Part of a small language model's weights.
Training: a variant of Muon for these matrices, 13234 steps.
MLP neurons of a small language model. Each row is named by its layer, matrix (up: input weights) and neuron, and shows model dimensions 48-303. Each number is 500 + 50 x the weight over its row's rms, rounded and kept within 0 to 999. Numbers have three digits each.
After each neuron's rows, "fires in" lists the words (lower case) most often at its 100 highest values on Wikipedia text that the model never trained on; "fires on" lists the tokens most often at its 100 highest values on Wikipedia text that the model never trained on.

L2.up883:535477501474562513556475406551524482551412567646501471537450481502539545485544393546571538376526441431533507407580479503513562475406561491555370526476495563558458530492488543512552458537476610546552424649529470512597598454455517477501491536605416509424397442485403549422433393655475420497496520442522606378498485487487544456486512539525533503407528493540542468433462499528510518490643504548482532437420523523436487476528517468484470547450525559479481537479495494451424484406502561541499542583479480512459426476503479534428469500578392473557544485498428492485438482490504454459548489428511551416438564499534517386527438491456469509545500508539466438515533496513660459472454548463507506414483531465482437516546409459463503572503535444509483538446566542479505551489486534
fires in: "and", "or", "but", "embassy"
fires on: "and ", "or ", "or", "but ", "b"

L2.up847:450461461544531429558516432466474537561351470560524469459477539441491566524525464518480585467541513489493491413410512416591627509479555507489483486480514519493513540446596445527584429430488570518504530547528529540455487463503431574538518486564509439538519558567495521483505456510564469430623466592340444545514467466555502510450488536471473425555472510622554536553475480466500504479470463518560510606445494506503443580491520496590458561433428573557604521489530382566606448518471493537504494546557468550486491445480437532520600483428508519547464447400501480526462415421481475559557440483375561473465487478501581562451423531537458529554506512505469469517524499498497496510514397499557478609513519507491478548511459503501550537503444559611556478530467537435496471653534511
fires in: "been", "being", "was", "becomes", "of", "world"
fires on: "been ", "being ", "was ", "ty", "ld"

L6.up636:552550527521590529522549431468519469543478571502574445468490490494465545517478438529501584520539528547483524487447506466443574562479522501479372564463488460560546500474542485562439493490494502474485483505446421409405534458554534529556484529551451561476444520442483523419575495446564456469520489553505575530489508408504491515613412584408447540389515478495532509435546387535523462556430453483497418465501485524536471455527459465623468428492558510550522443468430480519537511482545433482524549409527637450588468536508521493504487557493461584553519511414532496494497541513490500539542531640435487509438506465554655429533530467488517504494533502453491577433523452598469534560507508554508467513512547463465616494484531497499531554557558572560436454552495537500522524524483533
fires in: "in", "of", "on", "from"
fires on: "in ", "of ", "on ", "from "

L2.up625:517530421441547559503483466569452538568508528412548507493612416619489455537518438612482481461504501500545535552557567422509470507491379497472425456533538470495377498587493487521584421570405460471471483547414496513432486557464447445495511466417492503527495522488448510482584545420497469445525494524464528513473619460506451366468521420495547459547524443460553552541541495518492501504532534557470502606596531542592482447511428557389464473486485527511493462663450484480414471512456481507541533546512446433450555431466521613451518452605519554457499566489493400540440455498551507481473564592498506502438462445510467574419511490496536551494482485466511610528485444639492522494501568525526562445425471490499511490501560448494553510526551479487494545589462607540455472505544525
fires in: "of", "resources", "for", "regional", "binding"
fires on: "of ", "our", "al ", "ind", "for ", "e"

L4.up1261:512540481461516477476456529556501475460500472479535475466513496510563553505437570398576488561442491582469603600464476430464503521393547587546504513513505445490520491528579454562419488485529498510553537552564529491393582526546552510478498438510498437508404541614473441481497422599464550610409596526470456454465509437567451470492380609469479466470461495533557519480511421499433458399518483563469531573478482528433369510406510551437580571576532495547507502537495545479584487488503425482530407603494532507506386467442437468445432537451526482540500444439465614522564549520466540505496530441457493496500488482459471544516608546509575423575484450490402557467493528458464515480568417546537535434534448438583488448641505532592530465481502481508450477496486531452474441405522542
fires in: "the", "yes", "rochdale", "dispensation", "same"
fires on: "the ", "es", "d", "dis", "at", "same "

L2.up238:543502501529417536503496440436563510549540418516507520448516457479467528509451497506501600408460480469500413455423419566502481496527464473469522504493570481491518492535444489528496492400508477521545481570517505484482515529535492452470506491484588479426475491462544473506483516479517482505566476553598465528527607494511418566534396519492532579511400593518571522512471455512536540507422562518391455471498529480508531447513521515477477481566492438468601536431569516410500425512465598474533498495471529491498607543465510499467525485514460612548547494433552531496531395568460461482522459624550500420563574517585463429526529463468570548574512490465368542403464557588476628447494465463553564541515442457432468534447488473484537498538429525502486510478511583463448507416424531
fires in: "would", "will", "can", "must", "t", "cannot"
fires on: "would ", "will ", "can ", "ust ", "t ", "ot "

L4.up398:544467542483542465479500468492525499472562557527460544585513539486500550479563494404464494499532523503527569493454462567543575463462463538523515426477434531547569557544386495514442476414450558503492455533492395529449506535463562610499565468506500527587542440501463532562553497514496520539549572478490481426453559501449393498569407491519514471558549538490458441569405438450477459481454530501443545466541487506532476528475456461494575471569439501468539447526484437547454487552517547462546460474445535570626473413486532465540425422485430482530514469427533496624488563489434539481533482460605524519545513460588524600495512428416586515482550483504598499692446493463551548421484617465438513479442582540525549569539503463537528542503479459449509461550502397589566370447481478
fires in: "the", "from", "by", "on", "late"
fires on: "the ", "from ", "on ", "by ", "late "

L2.up959:442501599428444465558458540482464422599427485520557542508545532516397497455502519592524608510509548506448472410413480568543406518344515445549526552422529477530409556476519479527553511535545614504518501541464519513521506518526475556513490554528492450538495551524516523515500461571474552517452517540444509535563422479556417526529503559431517473472417501484518456525543446530526472474541453471570477475443466483504373478411489528446544432541522518482527387698499390492548515451423530545517510470513480536493491410485516469549532491634546558486481487614516489495511525477565534530493598414557535525526500521505549520526578402456523492418594488550475509498519576455484508545424585499510533450503507554480568516501582465435445512510486538468589441550471565549493408553570498
fires in: "states", "chile", "us", "industry", "terrausd"
fires on: "States ", "US", "States", "eder", "ile", "ustr"

L6.up1204:516441439480468447538519535453410574465459463496476528539502443452488505572509488451545520464449485482578622572420590498538403521434543495388383523458590545418436532452464491530505442487466514501517561516503497429600561475519552462408541483546577442552471493567432515445468556462422441499464525509539505503492547537409554470534438588412548477423527540510438456443431556559469439446468500479505537462526526566484508443529486486457508494418425570538547491440518547536492544500489546451657567542477469576648461521508505462505594493530613537451449503431543628530555489562520360442489491571582537553494462498497559505536485525564455491474476533511498438471471461468545568453634572498440453496459495536445491490540476487521522441534485434511525469463506516521567543478493518
fires in: "the", "their", "his"
fires on: "the ", "their ", "his "

L4.up719:563507531490378472473486509534448512533483486464540547493435556461543504496571480540545642501444576556474458484477477475532469494431579462472387525437562498597492500499488507470473484493511482536496383489550506426519557436603493470526470471549568539539540510574560458436459474496521417477566501408356479454512459566600466462557451481522535486506505531502468533479495360481495370529531535570607495495515474500543389530587472495525413485418457506484520501521514461544513451530496499465547492501508470546558428511511549414451401475489582506601525550548557487475569475434446437472474509580458466515506583506425443595497489509596466509543471471425432523523508582436521612517468433569416467438532476563562444509454408550485473474543530466458495451462596519556525518421564542
fires in: "s", "its", "his", "their", "her"
fires on: "s ", "his ", "its ", "their "

L2.up412:547434457415527560443490548439539560443525417484500479414619412482534432539548518505538466601571502567518632488511580476343415533535465438490355550538560482476503532587532483506545530470450486507484487532489445542440503459476479516537437446508482513497550536506517493449448526447576605487508465544505472473470478445482477542546433440441500552429551501570520488490393465498421474496515559577483532492459536532490476513508475516599475544539504473549483505448512442529448608553502519492604479437590537523546548518485476469525472494454502433490566484614538557497497502457511423589578500510429514570552530448507603537466534495380549519480488493376450544427509530475490510533426457515462547419402463507559488405565450479585522460435479503566484480522437519446506527460539572
fires in: "to", "in", "of", "into", "surface"
fires on: "to ", "of ", "into ", "in", "in ", "sur"

L4.up694:582463486473523536487584529461535492415565600434497519482574566487577488492564477440577466538568471397485546473462492433592473535496524524477495473545549468453429497426496407510501553473512479498464500514504457551414523530513496553489540515406440509485506496592504606479556503546424511507549501482448474638545496540473499499512507501531441524547433489440593515493574447533514502602478526450496488618416466497470519488467507538473472431502496417464594462542462473491522441464552576515496498514423595560585482437509532437599487625418470384523541483490577496494473572395440497406541567583519584468486474489463497563501520561507540458403501483450469490516557543500451459565478518533541487450433497432469535551562495499475498480461511579517540457491410497497433520502513483
fires in: "of", "such"
fires on: "of ", "such ", "ind"

L6.up1169:506549439478526397492438492541469426474489553497566364571561529468564542497511533551559541518459481420515518557573533487434500481467553563485542508442465517598466518482563451398492427505466490533499510470511581452517572602451571404458505456496530443447501452498451488561560543559522466413520525478518520475495472589561467520494431456482460537536441506477548432523451541473590482576515496393555531563507559563527481478491405507568409464669437493586496535464513439491425512542576504513567527468484564499506459422514471507569482492472573433420428547490503500567630568438497516436515566518474497458548373488471464456429533560516548484489405505555464459475506523544586508521615468419423530443575479414505564472488403463530451597489479540393519501546521490506491536526591499
fires in: "on", "1"
fires on: "on ", "On ", "1 "

L2.up436:473533457541543540468451518496427579482525572471502452488480493498526512387439532476565510478482485473540465522565532545559509497482530469520512456428531501493452476380559448622580469498465525424589550540510573464524440508528550489615573475531500519509479534460556603486493488474570539478501514503489414533380416480581508367443557539518475338535498433511517516528371484454525533470575514511516550476486524563522537510534470558631466638509543553474496527447487427499561471381521497524451448570495507558488466500491475525508503452531496506561533548428514478583476422412485423504615475487450525417484584482540619541485493505439544484553510514549539491505438524490475537454444490584504491476511538455534479571549564462427532402476524533471594529459438604482448465555473545
fires in: "and", "or", "than", "but"
fires on: "and ", "or ", "than ", "but ", "et "

L4.up363:479496467439498568443532437531541530407562527461475496558532375492636582553550501436447538447499419537579570433484547483512551483599527524450542515483516490578498575462484566559440467481471510443453536475453535517529520497575399561508545487459401496492552570480424552412585472558592468429535462414538498493504485503454480517505448525602475490484510470493499430521429518470427517522465472509518508556473572478508445553606427537561497619489565518538517511444549567528506533592472459609510534461480583452497436503527530445630504447522461445400441521475510526502485532433520489512490515556546461502580526414508551489475465534480488476503534535441490558517540482522554454538589468512561514476496576446538462526492476499558430482480523492557492437523521422545547507424534404
fires in: "in", "of", "relatively", "hydrogen", "the"
fires on: "in ", "of ", "ly ", "ely "

L2.up627:473598506510476475477486388415458459445446519466529462510493499549600477531494464446423554477454529498536502456495564527492552508436545483550540531501558470433449574521521542471487436525528462558484491474480386390497526467481425464450477463498473395515432532403479497423491424506530465483490497470462472506526578542504492415489434457451544482427531419525507525533549450499573442589608626509552471432461551465456441476622419449509558482454446472485587529549456519531503499456509426492474421435533477491506429538479441478398373454484544485536420475528505555484545566632520520565578488391430477550469542495522452576571475583408481553562490519458481521484522471609461532584459409481504539567542534421470522434582526440567516554561469396462505475431465533441635515570423465
fires in: "the"
fires on: "the "

L2.up1198:499490415656545500582419493525459576508542538577429527404491389487507517524427463537512510469419569403471542483506489542472483560507562598469498528501498459478512436395521511514452498467510441550520554447427494575490486471490547457492525540467555508408526512519371541522492462511534489559527460436467459495527499502417552502518487487515495488579527536501556545462530518537488376527419429562550496394467568527559494458424495410440561499491513609468549445508458498510479478478542402525593483526434575487422536515434478481535520497525571557522566469494573507484554459579515499499500465593447586535484469475516534498470552515490378631476547496485487458495572399447578516500496560593550511528567519370463480449584480614510516481424497452494517456567547403530390590521529552
fires in: "to", "upon", "under", "diameter"
fires on: "to ", "on ", "ph", "der ", "b", "v"

L4.up1206:454500561454466555510520432474515663523553513467561519449576534450594447521525624492510655387475566375524439563509562491498490513473498450591524566428499447505529520423521451511406541412543495467497529545410484623580484473459447483466585567504508535459525454486515549494481486583481410473552504563495430497456449486497536409464472492512523502505490438416481445554496473489504584482420564521511502473498496559506445455496423555501452615483503403525523659579494511435490444492473506473483532534486565405522506475575457480452578542468478477388590585484470454483444467507469476579501554421468504449480477570499422461507454479415548490531534584535481511441495512526564542541540512508380452549448467454558453458514442559541530462563513441481527560519444421483541527498486486
fires in: "and", "the", "or"
fires on: "and ", "the ", "ic", "or "

L6.up261:546535427539432507358493526497511497454497453514471482591520469490556521513433511498549566419534502468542454531519567562438531536524521446576504560464465439434567488560437421557523525472465500477467483528467520494506460552473590492508588469504466535542522504441540422505469476475506477433551415503523600546426533453547539490538484509487479463474462571592487440473485421452485447499475488559530432534486509500514432462478460495587464427393455631397556494529477487572562512522507451519403486481479528460520517545463473515461431583482497480499392584500544514466490469629554527565446445509487509486607422444488528538571548409525507539542461546574561493547467413503527493472510487447556512429476518516643469496431488488574519520518571384581549446579525567501488482478364472
fires in: "an", "reception"
fires on: "an ", "rec", "An "

L2.up1101:526567546557534516546529574475673550487542504509473525474505431474502492520462384479490436420422450513448509510411505478465573483513568575595516435548485450513519402556468596473491491551467565475427495522534410563448505485461554543578474513477527483470450515480455540587544483478515534542549545538567482478463582498499514491567521459542483482470475508448436487457465480546464610505498461486544472494507451495521573494573531530435478463519429447515499514497491456578423492567488544460492415642446644510525473478453540503502535522546454459440555516379520461433420546488546528475623501559502505453520503484535655422518600522535461578526491564519530549429503441478509507584541519514485496504448559485545487479546659458473525436532454528482500469430464532502657536625458462
fires in: "in", "to", "of", "by", "on", "at"
fires on: "in ", "to ", "of ", "by ", "on ", "at "

L2.up687:584486455518502536470570430511555505463567449435472441483547474486524521608526528467608510444422513498433489489441496429458445447560458475423488516485525486529464516398424418518561500466462512499559446488551507489490416428588520569563478490501506434435525489442487489469519457556523528475514517547586481517407534467546483494452572483475531557503519592585453470564349397369487546607434508412529450577479463524427555468470506472576562450523494500568563504486525444655465561539599470490494549477450511540587464457504482562518486520465497416522519594425450526524525435554465486523460535486519606475542423550494423364509450564440522538509490477500570534471448482522527564523529469549378484470459401537489552489503516555564438513494521511535438435609513499376590451476649476
fires in: "on", "along"
fires on: "on ", "On ", "on", "along "

L4.up462:531458525464426470486478562458660613517503470492499543412498482500540588509599607439511541448515441486568549447535485560459500477450487425545420499488453511589535508409527481644527507543468444511436503454479549543493544494488467424524510445474576462439392468418528550467451568482464523457521421502528523526517452473423422431470476456508495514460420536541507396554372454514546494544523454467445433519470557534528530526409519410456486436526466483420569547595456523501556597528464462443620505570475486484576472477505542526515469523417529494547551406443451410471452438565482423427433525538441459419495500519443406429588479493499567490447471508544491579525525583475519481471551473540507454531470467491442510482515512439475560515504540407548480571507414418471548535546464461
fires in: "and"
fires on: "and "

L4.up172:429511484534426478490459527488426558576488509533518476471496432496505492399488573554586547425470618498510500412495554416448463478536506470465411494443505513434532502409524518572555489438482499520566548481543566510560520461569631498512456588483485446572410487378486506458437509518529454438553525510398511406564451611487525464421496597548473532462491429487554482442487421477469601520464491339527516468433558436501523496486596480562464549467496570586495486517545527418536613524563484483480505515517465498581423461452523479546458571443581489569537504461497449593564470517513516588560523451460514480482541522527510543484479528516575522373423557475450515487519472429390538465492453423553494558523448503380525540533441532509539499497490550523566480468533401494525514444476508
fires in: "of", "the", "and", "three", "or"
fires on: "of ", "the ", "and ", "three ", "en ", "or "

L2.up850:547484435532526530384480494498496438507478569526477432463504550461567438496592461485514437487496538463558374463533504548557511433477523483524471438547555521496475502495343461513521503462504517490450518528484465557474520435542498547477574458493483459486413459563486405486429489456510512454522496497412452473421515528503471489468470450478503472622479431503567514614486480463417452547499445472417474606626437463458496488540531466578557564538523492491582614566523532590578504368455478470552583529520530503535615499511426566524508487477536507574508467553531470495480563481518461616512460476509471487471574489521503505429504531475432492512503550537500543457497546520523588475394477392536525482423469411552484603440580495528520607493498438450504498476372472512446487562505555
fires in: "of", "assistant", "manager", "department", "incumbent"
fires on: "of ", "ag", "ant ", "ed ", "artment ", "ent "

L2.up1053:462499491526549474492475473498527477413622591593498434503503425468456493444460538531504558484554551384482501533556525421419521412514571443466525585466534534502452523427473486481434482491505477610521511498552441443507403619563507547580528510473427550430553516385485491478562481459533507539455561544449471470485570428513548530546606424476492542485480512501478560559490525547502459527534357514546511487515453548601505543515500513501504580456463555495540535528533442464541465541495561537521409470436460455504452447476466577523572563523526522507551559466567498479495510432517447510499466506428589432552532474569517496434575492491416462536573463566568466576449500450458558480528551595513554548549473355485607527528513492503530534511437557494436455497491465490554582523475468
fires in: "to", "under", "called", "using", "outside", "via"
fires on: "to ", "called ", "side ", "der ", "using ", "ing "

L2.up188:535494544534531439472547519459526501489506429477517474496588460481542476409505465536478582504581575446586504477492523524473495506580514607457488420503567481508599439554481496456592415446450417546473519452455448490467462481480552542504511468551533561562488485539479390338460579351464447510497516510476557569564531571444441543516458514436526512469493470556597446493439480435456569465486445556529527524595541475566498527537408447506560516547661531464406509460483552542490464427483577441510474516525512506482550567514552591412547504482536492548477500468429558512506497558518453429467452572527510550515595499437511501501487472520516585500459393466407553499438489440438518476520499504425511532506510406487588503511452469486475531496525518574542467550495518525499481444585486
fires in: "of"
fires on: "of ", "j", "ag", "sid", "th", "y"

L4.up1024:482555480623617567527438504475492520518491556489539556505544546522504589456493492525442497417417628549526506468447486552546442506563495485566536634476532487516558508497467486516503534473542484520487406456460586514528555542468487477581482564482592541532441497485467478533589427547445460514489543525536512417453476507517463448496499486604462511368543487540497431493531438563485520521570525381524474507508497452497437445513459507558455548580430508507456483441507448537443419555474525499456431565538460508520575449470485480500432506518501459569455563448555582508559525549511547539571532543558657567393504571495559504462457523599549499504514465407521536557523538476478495562420494466489592534459487424521568457475398468476430493547465576387440467465637496428497569510543640
fires in: "more", "most", "over", "rather", "of"
fires on: "more ", "most ", "ther ", "over ", "n", "of "

L6.up1136:430442516526616521569555400517475469494439530569541447455497536513577523464483481541423502570461481424397497544474536461585568524511559500572524453542574496502480407462486531523498543494467513612530529564492500580540547537480560501509552481401506490497532514540399568547490530509506532480543523576476469574501476514455562513485444514473554391557601454397431509483465425497527374592550528463448462523532518546541469526512416424501482508482452528558439451559447408481402535455604532474539520556500467551552458500449507470463504552506396543386498495463513514496508492546558441497533494537489647500494407511476545532519513578513509563443471490551518567486466493496478508476517567522536455550487556470475527547518401538483408464462511431483454558481560520500508539546439523
fires in: "at", "after", "upon", "as", "to", "in"
fires on: "At ", "After ", "on ", "ally", "As ", "to "

L2.up296:448527527519487551539477486457476415482441534449477427459595519530449508539500536525504481539493554461419501402591581547509532447475526477508500492483503458478414479565483518554491465483502497535386587478554460510459516506487556452502489430551507476504631565429476479486449548479390527547575465470505469503395494513470528486525526512471476500531583520603445461359589533451482520575547508523496573499457497518468446479522531520466491559482439532494623524635520486456468488455455621506416523500477457496534530549541539534455498522504584603424485489387473406595489486497533423499474483477547490483463357582455535584537399467533567530509457528519448558457456470519553535498428560558502462524516481453530388495583664555500457455573476537507557442540579479425571390503437473
fires in: "a"
fires on: "a "

L6.up161:560497430629495478505535493511473524427489526473565588543492616474449475447523521516509664443571379462479424478508469441481616524473465616548470522507478463522546531464545540442578557556522498529599454487334470512514443419468508501530454529561432470519520453501425502523501509539588597512497460535409554529512476527530480539465472471490478507368547507473616509516502441492426498562502484560464466521550499571468464470577533519523494448559528521469528443525450560539544550497507544532507533452448498544422605553477419510409555491474570480511530516458519466572488492578502434505569524540534500493424576460523577593504524500481466475513507507605539553558561496435459477501509479487446496500494478513502464506521512441507449545507420492511418529546549488526450613504458582
fires in: "was", "were", "is", "later", "being"
fires on: "was ", "were ", "is ", "later ", "being "

L4.up503:519394498538518465486480499497484479518498482531542435450539478513563482434446499539471497479542483424453527519531506509483560499439538650587535479477607482475460508455505543523563444556541547472422526581433434503394456445466539503557532468529474485506488448541492560506606567525418528496463455388533484458454501508397465446502438441602486439557483634554559488539556451493488520533561477361568468438532429543405413511492515469491377454538503483506601441459505445492488574420514528531452560511487461515490455412562517432508538363508499516493558557449531436450495475417552568515558503552416467556483486448527576529498431560451521452493487465537439490419418532480539627498590545452413527495509497447441461565454513571430501456472568531503493388442416601544490449543551486
fires in: "of", "among", "to", "at", "for", "in"
fires on: "of ", "among ", "to ", "at ", "for ", "in "

L6.up981:521397511510535528481383439578540513406418480553567568515447588472531499584473473536502560463562463517520457429451500573460518561490484526464539628446546594462482528466415468559499475543417580495503537421469511520434529503514523508474468480525571534520498419574436451511555554545568509422517540534515566522534518509545479508466481482500418518495531491433498493477511440515412516566508481563459569532508495428546422567509453472492440518507489521586510555507475479634431466486432484466467542414437563453522594463474493478536517553416408503565542491451549537527469475465555550537517543619452480545477430499454485532527456527450492466544523497425366496556388531540489450468587482447528554388433465487489494456449494511486569552566434561532472505442526624497472573583509430
fires in: "was", "is", "not", "also", "being"
fires on: "was ", "is ", "not ", "also ", "being "

L2.up427:549499445481343512478506575508519519496494501525483529535416407447586460571576497472504514389525528421461546562497490496479497502517465509572501492432538497585470546502531518462548460476542539467428547533564568580534532425386546499626490463495527563482535486441456479547426507550507486577445406404488502481404423496566551526389547469484598476521405416504473477471509504507501523502584498516523449423481526434436505555510542466546619546492492507508479547500498482526431538552481539475547530492524534592522527577418542506489608502457501508531570484524453426466518451463491527484437454513470414546583555504426485448408486514554519496585461521550570603542567484518540507478522555503537467589509510554435518537487513498507542424438503507484494588510459414467447417501531567
fires in: "and", "or"
fires on: "and ", "or "

L4.up1086:657534392510601438434448532508495436481585541433548574393506510475544513504483432511480597533464586506523547503493409497546510518559458553440465427446431474538560582527490507560439484562494523585453560489551546551455476449564470410536552465498500588455508613468502576527501533472535453467594547495464538509505466413506495532453560451395485510510505510509480506558454478472455453557485460464500509495517421534487592465512591498454517390519574487530625524520490442489511491543528536474523529417463591509535445466526491506507448526568450643486452576511537476517464538496584545607425506561529457552443586471500553522485495531542609456591483517468583540450459539566444505574536539517473475521486512512588483581445524578498500551530578577543539426558550572486461513478457520
fires in: "in", "of", "a"
fires on: "in ", "of ", "a "

L4.up1018:474496437517477500543515526525552398551554520477474495570497498584479423507516511666492431460528503490455506490529479455545510438620444523443462495478551529448431501425451506429492541447432535524586462556509596517579433531435523524467499562456423611551472449511504552509482503534432461436444468538492526506451531610550499463492520440530524445483532520496552381522507549473452493468539614539525584557434472451539417462542562422604471503506425393456525462511491511582465492459563489445502590446521540469439495521489458488427471497428506545550464470484612519520418486542563495467555509531508531528571551516588489525601565584522562507436523420518461480543485509478491429381480441503483524499583447449497486508435499618483491453500524561438572465627442576511457476471493400
fires in: "of", "from", "shrikhande", "permanent", "for"
fires on: "of ", "hand", "man", "from ", "for", "for "

L6.up897:558543380452527474503506482508517599476407466549461508507483558510457506507610490512508432502606429449485526527473444565589535511497478494463478567543558461439462470427494458461463573497502546445502569511450539480528554359520479580516488546563468472479563482533469507510530504545479582487503598544465484574601469598603483493521445549542489396489544502486556370496476501527474546417475546484449514477482534472524506479496535567504440451539551546496506431427507502496501521504570476460409567439528515587538508490452508485507570494539602542479483500412495470510478564440583490422516426497567588527397530490487555566439444467395550603432479420496448469425507466457484515478554425378470504433412533491473542583429487533469532460531549520495582451609492463490451453651450474
fires in: "was", "were", "is", "been", "to"
fires on: "was ", "were ", "is ", "been ", "to "

L6.up370:410445507503453544445506538559563475511530439455470517526561378465558498483535571500539487439565520383474455579480459585550496552447578454472520473509545495599425500496508519498516461512509545472522518472431571450493420437521645539457450444567409546470426455426358451463462487555474535464511482521470505496473417515560551535580450512467508571407453395493474465475460491577499541465539553548460475495488602563490569437445481494402521516459467428479531518528581535517448476470460538493477510524542458503418542459481441463435450514538506531472482508470523485531488437578499605445450477545603554456496533545531438480447586598407539471373518534544396486533557458460500564525480483561490501486518440515386450437562453473424488448514509575486480548364471455433546527437495452
fires in: "which", "and", "that", "where", "of"
fires on: "which ", "and ", "that ", "where ", "of "

L2.up968:507519560508564566590435580434430534484485408492536426524440539505499468562447502490450439621474517377485477539516492484503509499419485478489506519461551493438433497513472542517459491497514498590529495539559400526484513573481602480516595529559518411528528572504619411540491537557420494528457491494437463424373567464515531519544561510506538495506557530541453461365527492464479533595446509559547558513443503474468463552517476490505430447496465565441546517625481475576551525420400496442431475531486571470552588496494462457479514453417563563456415411449473477432552475510531469512489541492540542426508450497495480569499489515497429533531472512504458585510488499512467493563558543526477444458550503457531443588457494510507485429497569552502502516492603513503463589498485496
fires in: "an", "a"
fires on: "an ", "a ", "An "

L6.up23:459588413553544495507513399506543555470559533435505445547451548441544514517473522498506461455550533459490429497418573470438468531519523521531486527561490433512533481472525481428393445431429515510488453517470462502471546568545513522487535506521456565512515536564460535506576488411533427414464545445536547466458425496525502480512510555523508456532526553462418456495530572494480550456426461564503491453461526443521489418576490481509448546510572509469490628467438595586578507515461624465472505445358544522477429454448500478438448519612539517472473473475552465487421602425565506479459459498515532458435492559480645457564483413526569426469585563407568581461505549497532525498529541493468448505481541533566468539506549459524520423523449583532526483549522496483440602517637458
fires in: "by", "to", "for", "in", "of", "after"
fires on: "by ", "to ", "for ", "in ", "of ", "after "

L6.up1262:439561451508528467507502491484488499379440571516525495512433499517507480552522493418506519492531459475501529560469477524510396616515588514572544635475543523466574453490428522515550598466509467520606481627563487463538515383469496503555443530537464465449522443552508476556466512460410492456468524503541414457520466470504434532576548474487464473476480456561451562521521411522518476455523586468595416535544494538511542481430498491537492488520499566476478523510447409467565501506392543570470418513485518434515517450451452434495457474501535580474516499519475449388557545522406452488536526546447436511540495394540500611481395513552484446521586587430391490509540549547471538544541447460481505528456532426526579494607510434555505424513486448396455565539429400498515469512532571
fires in: "as", "than", "dispensation"
fires on: "as ", "than ", "dis"

L2.up630:491560444556541521625481430439483556489459396575489541491526538443453493539469514529482526447479474448470572492435461543477522404492450425529550535526526450452454484523402429496573481467492515420434507530585533529568483484457473486514404518593559469463402453507539433531493558461511526348509441410569498561493541479406404498570463547538453516539442547519578496485378532571457511491402523447428586464538592516542522525499506487401463456509656444475540577502464494546458530482588677566517445537573488567541492487491491470558516498491518483492552530464505500370487507519539473506557489580464510420593493462517475550550542485438516494475529538404475611568533559520500529546498532529500533532558436489455477521464507613509472479464570555516520536541484467491448511492487408
fires in: "to", "can", "could", "would", "cannot", "t"
fires on: "to ", "can ", "could ", "would ", "To "